Part of a small language model's weights: 41.6M parameters.
MLP neurons of a small language model. Each row is named by its layer, matrix (gate and up: input weights) and neuron, and shows model dimensions 346-441. Each number is 500 + 25 x the weight over its row's rms, rounded and kept within 0 to 999. Numbers have three digits each. A neuron's up and down rows have the sign that makes its largest values positive.
A block is one neuron, or neurons of one layer that tend to fire together. After each block is what it responds to, as a language model described it from the Wikipedia text at the highest values.

L2.gate113:529483569508532489478496551531555460526473508457516474493492511485506455487472483543529506485549530534478506552537511526487512514502475484503487493483475520494482535509503513515479498538513486482501502498530561477507528447497503511523486481488509532466464496507517510524524510498522516502
L2.up113:498527530484533477504484520533501491544494523458477515499481501476448490449504489514521510471525538466509538512520494497476496491550501495502479521470523475473503488523519513485440517533515494514468503477509484498506492512492478509513527532514508456479468526499471500497458537502528496523
L2.gate137:525522529499451454500494521534480488495500528527538492486547474483501522478496470518503480538521469549466522513493533525516476502480520463484481499494508489452522492499527513494512501472461525540484462478521538493461502482520491498513511548536542454543488521456462440536510528480489531518
L2.up137:503484493512457521469496492527506498473536500513496505545519510466495499447546508520494488508518478521505544499477467508530462520512513454502484489484472524489474531507516474463526466492522553544494499483521511483457513539518502522502513543483471498471537496487484476520504514484450538534
L2.gate189:507480484451478478538496503498527500544509509521499544497514476488465494471492481523482489544514519454548533536482548546481526471484530458498506529477536485491540503508475486530492530510527532495483472485511487508505476536481516488491486486540505512472491472504492490495475535487464502534
L2.up189:506489510491456525506486537521484518496494457488477521512499513494495500447456490533508505457465456482508505494491502517521512476489483488479501501496529483462514475495522507563512511521517484510520451487494540522476498523501535464504457447489518520556551504533503497501526541521502515484
L2.gate259:458470511494538472465487536516537512498492502498480508509545522443491520501513491516521537545495521497519515464476536483519534520491458527493516493479517522554540514520485492475523534496491495500491505516464519490497492549471492517508509501517561521516488465513432530497519504482480447461
L2.up259:464507505479480514452511519505490523480469493447504500544517488493467468473541535449493483515494495528543520414498480515507510464482564476511539489495527501489469542493514485466470515520489518503488478476462515476520461527532525506512545506496522479532479520503496491510540515484520519506
L2.gate353:545507551480510509480537430529465495463513487476526483524486526478515509495483547546475505500541539468531507482509553527530474487533518440453500489486503489513504523537472486490502509536507499471516485547535522517476532545464518503525482479516517516495478522486511473489522517475515473520
L2.up353:493468488550477485490501520448517495500478473504535471490511493489513472550509482527525536474494497544531472464529508532486502490510467473530492490498511527523502502454510485495532496553489492554494502539467512505534505522519541514478539505531510519514491532506475501537525492477490455493
L2.gate997:523494548490455510475492506452478515522470516496538512543522511488489488488552478498449516499518503516505531501485486501497468521477518529478509493476477511501507511518518461496539521521477521471504495477468499469474543516505534530510526523470490512554496479487517476512505473465478501467
L2.up997:481525517487477477480437552480501515506453454481473479480519491442475464534505480554510493501508459513496471497445474489489503537449535496468454530494542513526509554520511488509471520464495485485460483502476511515491502523531503489499498482506563478495487515543526548516474450518527531513
L2.gate1294:481471501510457514486513530524540489559490451488528529482499566501467524540475532468516517504508516485504527494456546494500505502535496521494539492518490542446484563503501514454506497490463482494476503466520514527464509495516490502487459513502528471517477508465494499494515533497532491462
L2.up1294:520554478504471469500507545477500487531487518482489516509489543502447490486468507523512513484494541460532470481459512493497511499498529528513513462512495538467485487493526491474478488509498479519494514569502495491510504492506513451521464489476515500481524526515511518553503529488552497449
L2.gate1387:480547447470480529506497534508536498522537477457487517469511565530456524529486490520497490445499546503511482488491491493497530559528488495541487500525537527511501520521465496497552504502509514498494512485493522515489482517479458513519550517504531519480454504504516505514542457486477484470
L2.up1387:461530491523536507474558509461509505479502541504524507527540541506486475479470556511489504515562478496513498496512491471481497535529487487505450543499522475527475547504514501450548519498462498505497508475495489490515479537485481501493468506511544505459467520484510501526529518478499522533
Responds to: Temporal sentence openers

L5.gate570:483481480512490550472495486458508502502499442510478535467515492554486524481505532504502481449561490505505495474478484493496553477470488504522455439528500504501446521495509492504555489482489482483531526468485532502512543480448506510522492489495507501459500528503533518524505480530511509438
L5.up570:503536461518489549515527477477506508499476495519501487491495496542521520467486517529562546503505479473495520508464513508479486506467528499516542475512500490486448506520479494486555520448506512467495534493492515420500474512518469507461458516521512498465516492500521517472526530485478489503
Responds to: Broadcast/media outlet nouns

L8.gate27:463537533462507483513527494466495477501465501503472472492503484488521457509484539489494532480544480512507511500493434497494501471497459467494496483549497488494524501480499477525530493485480539492505494494464547527486511477489481459462534481505510465476469494527456512504489509505452479535
L8.up27:493531545524527515446469516507546529491533499500496517493474515494497481474494498511456514512497514513505503524510503521459506530546494516523470480505485468485496494492476468511487496474515456540437542461517502514470498495516500473519505471477484439539475496509522464517534496496531500459
L8.gate58:494498455520478507446459532495480504495468531527499494453517526429511550534459498484490498497487521509487501509511524519477502517493503472476486522559496520496492473498518473465509461501507505483498543512536512500528536473521469454485453443514530501523499491516469553527486504507501493483
L8.up58:466464507493509475518517552537513509527472503547507538491476471470489510484490533510514530491519524554528447505486517524520509499476501511457504491490482519521462538453495440512485463512507498506517522469508503462499513475481469504502457474517498502483515498511485526485482515560479498513
L8.gate254:456508512498498471509473488506501490497459514464473551535497500461539501473467535492485545484486493475485503503471536501532479550526570434501516487537512529486534474535481502481500484491515528475479500457461549500510524525516493490500514498460516520482524499536483518538526521522505524465
L8.up254:493492434459501526578506497471512548522509512488520516528462486515486524514474525530549500499484470458496518500504479508500506504525482506525493463506513509462512543492513507467494479424478486505501486541520461497506508512477527478516509524488536528489503528455469491505500551522507485462
L8.gate504:478518489549491495476473476474463496487460487474491487497497490496458499519478470455528465475441519507474502446506507454520519544511496508470494482521522554472505502482505472492464483479542499509510501481512511485522505482548430441481542519497508513504510506491498495496536539499500485440
L8.up504:515489502516524486493480484485480484488489476499541493476504533503496524474446527464547458480499517471508502495536520500570505565567530500484444505478528518525483519494488501504501504483537392489518524472513535481488526516545503461522531528491481485530512487486493512500482512521518492492
L8.gate542:495508513490505423478519535484546431510481466532508461484469552495484476527499486488494488501492504460515510555525483482507493500492531523502534479509486487514498513500491512526465541496537502444473489517502482513519531507552499516459505502446525486518537488508524501505544536471485511490
L8.up542:487476485508495507528509547526546506469489462514446490490450483494457467489488482513491481521487486483527533511479476479474483543513511480485498475524509519503449516503541468519475490529529523480491517480495533484486502463530437504501499492498470496526460532478540513480492495499494464445
L8.gate972:486543482454510501473532485479472483552460537503471497502473514457471479490509485487474479539538522501515487514484503522494455501460526472534553568508473473474474535465492475526526504429528524487481462541504476481551533484458506536467516509463478523530539524506514534457474495488514501499
L8.up972:510502542541474482503511539541515518507452505522531466483512503474513497505492494482460505461458504515516471518545495508530505502512503522512485492491494481507461526492511483510499479503484491495490514486514494488534508451448508526520541503490510465524518506506519512496508535466497517509
L8.gate1028:498475480496476452505494490518469528493539511505507452476477499541500504443493521528490496473522474497494487494505480502450474536506505509502489487519531506545505519541459448502505522511539479559486487474488501466487489486520513508506511470497492455499469502442534489480501502469482428480
L8.up1028:520509566537504446502468465489507479490480488512528531515490503483496531512468505456535479514503484465521516504499511511477508537489508486503487521486491479524485465495488531519474475524528499532433498527481522507437510550479495518515513486515497491499527490489530510491493484506494494484
L8.gate1239:494487529512467486508506475523534475537448535484496506535478532528502489491511476498560463511507459484479455516497500495460510487509526474500476470490482485478500518540508506492484501512521495492506536480537476503536463481489489472468528511475474480484475549466521492489497554512478477500
L8.up1239:459496479476505518510518533496524469489461456473486505517493483504484481496493524510459536499507491507519490481502517502544463499484498492513486513486491507482526498490459465521488522492510469501467489522483508456517505484486535484526514491531479451514514470509490467509521514474445501562
Responds to: Clause-opening temporal connectives

L2.gate35:514519524463514428488460508489477529491475464503472462503485490523499462478493517473486495479503442520495479494492480507466501533513487505482484469528469494438461520528477486473461484483506482499433485482476478507484481456509461546520486516504501482493510510496468482457501439495476524522
L2.up35:527490494471469475539527546499502513512488507526509479483471512514523438489509490471542468479535458513561524486524553521495448493483475501518502468481503467467489494473490480498506480478481488517487523520524518468493471480524477520488496497494476525532476489492472544471553510502471497504
L2.gate61:513495511523513481507499527432530505472493518479495521497489500533512496497475531539491496503518500536468486520497511506490461491520464514495505495498562469505497504508512546501513475502513515507503507455498532460467511513503504523523514503505481492526492531489506515507482451584466498499
L2.up61:480497528483535530523457509533453474437497531478509544512493539517499520494464523500530540492495500501478449479515459477510513524508499475495510486506487516492488490503510509512465527507449519500507538531466496484508512487495490487550482485502478461510440476500497452516523501532504481490
L2.gate219:503511536458510444473512518503529519495494478479485512526508517472469463513496474504489476478498494501520494501471472484501469492489501478466492472509532469507445493534532533481441516506505526520523486520489485490462488500492518509474479466486452545513487503556453504552477514492485485469
L2.up219:507521454463479501527497487530488496459522552501446453495484560486498442537470499487513481462456495498466508509462545483538471492510550512465473533480508488524521521540530553516502444496483493488492511469476530467484489509522480478458525498519474509492497492510521529495522480493521512484
L2.gate635:493533523495503430502520516458502489521506492520483559531588538451496498526495526526507530511526540463501522475508483499476484515477527479553507522500500452510496491491509501455518473486483515484529501501521507516492524476489516514540458461445520541520506532564503522493459446496527512486
L2.up635:516506548503550495507467500510511488460486509501523526480493534521540497459499500479506493498474509528518490544500493462509532516509511485496503475528521509465520465577499438508454523513426500514533506534496491485470476512519477512512454512549496462536530494497488538523528478532529465481
L2.gate727:522431532523468428507483505477519516531496472474539483547508494522529536474487469522490461466533519513524479490480496486531451490535514529506532495498528520469471470497469518488554504474499485518506480563486534446519444483516492486496484508462508519500501452508466469486519497505538452469
L2.up727:450481524489461499469498509512521497513512462493498504501496538543509485505527505522474499511525504533497526494443552500546484496527515529526545482505508539481456475518441532539537488542465527503472524511502523516491510444511514503506526501491479503472511455506484519457501459569560533456
L2.gate813:501485513463464501525511479529454504484492510476477491529476464466516514453475507493512497495511516511478492492474521500494468490527485522467493489558538477498519495517518539471515499489494475552498483474485453501526483503506532497527518510539492500524459509482517505484498515524550555481
L2.up813:475503517513505483473532501463507466489515484506552533471449498532499512526505518526492506456446524548528488487476461494534461514495506539502495534505461495500430449521519517531511492487477528504499490536495494526515486508470530504511489489504502466466516514514524513525518469491512512482
L2.gate863:456488483550501531450493518507487510468480511541481479498505503509492505474482456510477521521499497538490491514495491527509471477482515513500493539498472509483493533473507539499459471512497452566530494568491440504495542537498514524507534476478460491484492540492528526524515522510507489438
L2.up863:529534518493536558480501512454493476456510485509470523475494538497526556528489550545474463469486491476450542478441492517501484457493454517508521499489552476472474506505473477514469496476476498518495514520510471514501487492490498510501460554499516474456465492497501537509495488496520477495
L2.gate1090:482558471500484482472514545495540510498495492488521516527483491501499495525476495489505507468471527502462515517449493484517402522525494497494490487519476478533491478504479508483533496490514497550542543516527486465489540494525515506516527489499471475453519546523535470500523564489557480488
L2.up1090:514466512539501486508511487494471523500532489476471453500518482504512535508486517493472453530499519511564477513496495512495480543545528496521521501497463470505449495501493494496511490506508502509511491462478533510493492504485509535467523548469498479494533452516456545498515526498476488454
Responds to: Mid-word name pieces

L8.gate16:558482505486491513525520483480484524507500517523503480485480443543480472514496499498513479488531503560490495455537498460488533463497510503498511505529552503481504482503495486517526499475483523492485461495484524542494466481511522487527496529513531489487490486501520467519494509537531493496
L8.up16:461510472498461499511534501506502512517549498446498518497534464538497515510482533498466478510508516483533502507489524451485535479457494526504495517491490521498558528514486465522516496498495516495441462479488491490535492546498499497512506514495476504535495521488498482527494477481480446458
L8.gate55:509465506524495456528512520488499512514515456503513500497483476515509504483492469451530501460518499511456498516518533509505469509472507494513545536481482521493532509513542478458524513459467520489441479520494532489535489488490476490497475511496548489507526532540448491509481533506482503484
L8.up55:495470502530508506513492469468478512495473504499520486459505481504495480464473493540464500502477495462496506508493516467480469510462526500517514499497538519507482504501516501522501495527559546509475487505507564464541501477471495448535475487503526499520483479515549496513464499523489502493
L8.gate209:497436507477489480499486494451495467533521521482507480453499484477469478498546489489502470487481559478500519510518499471482472508494494495517460490531484475513516495484523470472495484514467441489494482493457549462530439507507504514510507493523498537531484523489529515472503495502482511537
L8.up209:491500497556485436485454523513489505521519470519506517507455490560507517509507482519496493490540490494485509525494535534508531513450479510493517493509502504486494486492500537476479504466471472504495482505500489483504451495472481522500501489501514495531531473511487515491488527507480495455
L8.gate387:526432530527495482465497445525504531480519511519450538482487493479497490541508495520506510504500534466519496486480502408523531486530475467514520481521538540472544505523528535539506535472492528513500512528471492476530536547460509493462498483571443540513512536561549501509512526503491526547
L8.up387:517469482494466513493496533473467465491519520479498473536496515486487514479500475415469472502496487481481436497471503481541490497493488494512507465487486517527514479499472534546535481494521520486526529533471483504488485511545504442520481495508513511459513495516514502459489523512511485502
L8.gate564:523510467466502486553466491500506530542492510508489533514495481497546529502505471484488493533525478543509481502538525445489528501508470550527482523479526542503488477511474505495487480478482509466469473496512524485500500522533475465529488537481493496494503477464510529535526499509449474487
L8.up564:524507484491486576521529505508479502522475489482492522531464453463564492476493505500516435499501494514524480476503529456516504493479480533483452519469479521497507491460524506477510480472482495525485543476462482575509498472504459490514532483499511500558537504488489474509516475472449470497
L8.gate1303:472494495449445522511520487523452515484474550539477477487504479532507551541509556508533519490515492515488505484498468501496474501515478488486511491508540496477465485456442497504499506545533512490488507527500496505522520491496488511556474519501474443500534505517533532465520516520472503471
L8.up1303:455529493467486492491491533482460514470489508489517461444502468519458488487474474491521504469541508497496497512499532507485506516492512509477510508486531467535460531494480504489484472559504464514473525499526522551558495526505524485512489513444506474483525522484494531486484551495488501489
L8.gate1304:462472480498488457492497472490501547483471491483493484529511478465530516507526526522483500462525546475519488465505468481502446510500491455461479534497486528485493548476556504453492507491464468472467477499466543459516523533507515493502533549505452540490504507492478500515520531525447504512
L8.up1304:499525522501489459507521495508450432477462464522506535436525517488514517519478480534520522456528485533454503459561502510491520492441505456538496518534508486481531516486526505509478505528526480507498522508504502493494531440525497472547491510506491506528504477479520526511506534481523520478
L8.gate1397:521479526548456496524542475474546485521547505516511499463513472552486503523506499520496504484490477492473509496515480484516507539491486507489568523488514508478526502498518494477494469520516491456497484502515476513503492487497454482503494516524511542506481545503469517490546512511511537475
L8.up1397:484507506503462504493519517484466555496500481546529484511494499503461473490488483498488500496512473524478514511516456501530500531477467466476526466469453517520488542486548495495458498535521491502489493524524522524517510487489517531491462509512507528511539523487490522501511547509496518458
Responds to: Creative-work type nouns

L2.gate27:526528498550489533457474512506516525481529507501471544479504511493474525501525532535497481507515507494492455487523452539452533494503490459547507529485501492475491498490486524451458507453450501485517487497478475503491462495504508487508526474467495537478538563500503477488503528522500480484
L2.up27:454527508520464532513515542475487525479474482492490547518514480508477550487495515516467505453497464465452479522546459527483505497491496480452499532483571486496464489512510510503492547465476462495504501506515519518489458526521527461572550520531494504455521537496472511445470493515504511484
L2.gate675:508530504505499458510477527512493503494509479449542506486475516522526463508538521495544481491519483493481505471498476495489537498516504504511497476508488515482474528508469462438525503506495510508488523479503475493505473485517541480497504471483463520473488496477514505495513513558485568515
L2.up675:513512506488532505472491505516502556461486451502498501480524475505499476504522515496533481532541483502508517466497503487470520482532522520513477466530494552490475509506487470466503465460535506510460503463514512486477453506520538512507532468500462495484485434474514479452514486504526515517
L2.gate772:460484512546500475524522472479488520510525463478489520517522525502505535492484482489508506512503494498528472519489507495513489526494522494469496495462510483468514531521554528470497515486496497515524490482486517499497474465516467479568476543496495497479524500455536497498528521482476457536
L2.up772:491509493525519444521523478455506526490518489514515559504492490468516464514517487492542519466477468507494484509505511484431545507503504503503481502504497495529511460489511530529487565473493477502492528514499487483493488489526484502511456481484517507477539563508479508507490517492527497492
L2.gate929:460507505553481525526515502463517501526486495518495524539533472520536487471495527472504501489517496476496535460519462503504489530505545528513497514532467458470527501504445482483540496473536476489537503490477467481493514522494502439515512517463504528465517483513536497444511545504511462522
L2.up929:456530509529502509495529485475550478457467447494553524483501482507528535470509535543490504466538461517491479477500483485502507504486525550510500529492517482465529502490466472506562534476493507525511575473470486519471448478513493518472513519504490488472507488479503463500511539508463465546
L2.gate980:508490527489495524499495489500499499442481464477494508546488483529522527481527446534540510513524500510529460491532530474459507487497475520516500473536496503503511460525546510484533524476514496519515484531508456505491508516555487521479516520510509511510433460496516505523504526502494537469
L2.up980:505488461513506475528555475480441479472512486521533471514490539508483529513496536540532478529499548441512487511503490480511492499512494502524496515543481475519528468520493481539476503505492537478490513446482532502508458486499520482469471457489529510520502506540473468510447503479513480519
L2.gate983:501456488475522511505490530488484505507561544536514526487527512493478531532463497503540500473496476497513511538503469469477494515526495473474492491521511430514528464545517492508500507505535518497505509538481532521478506528489483559504493500522530509511525512469500494508488530501526518499
L2.up983:494490471484470455491485537459519471515514483511483488521532506484567475481502490497522493483522522525464540453480504550548531513515513517539526466486508511510497521515489507509534505459533509514553504505474492518468466522523532487466516478520488530500506518521491494496513533497496485522
L2.gate1030:484542495507461512541481490447503462512503462505511554542503482549491544522471535454497493567533506491493487510516484472475473497506481463483500534499512481513496484502510507501538530493508481541471488498501500468482485522499510492497535499531479482517518493465505521548437478510502503492
L2.up1030:501517450540483488468477474530528500491522555488478489528502504527504534516516508534512477494515509502446478474500543542463494497488515521497464531466491517543532508515489520515487478513507495459519511491495508494549472493479506504494479481538528505476560446529490490444515512520494539467
L2.gate1167:516500475567480517485431499509476547504496496493518529525533477485460501505497507504522442474512489483537474511518510462512493503475494487534516529501556497538490490478487494492470494506483478516483481490461521538479498507470514489488548502506521482526475503489471501527504476466495493438
L2.up1167:513489497489487428529516484465501526520522497475498489468495482515558536515528455528525499463519479496515516475496486536463509498486516529534448517525481490473464466494493543496542492465503486467481504506482546534480468525466500476520496506495438484482482491510509448480506528533525507548
Responds to: Work-type category nouns

L5.gate587:502469532442511510480498491512470514547508476529498526522457538549527473473515494513543509486508454514500504497521488558479492511473541493488453524490477530501514487493478479523489479493529535557502507469513518528497503494493516515488484476524501508550459510512508487502544480490472488491
L5.up587:494515477499532477488483498499513507503499548528474492485469532485490473503493499514518530550497485464530515499525502489502489489506510527463511509530503477477480541506522475491494500462499529534497496464470486479478511485499492488483469481522521504539516471454487528517510505512486523500
Responds to: Time-period words before dates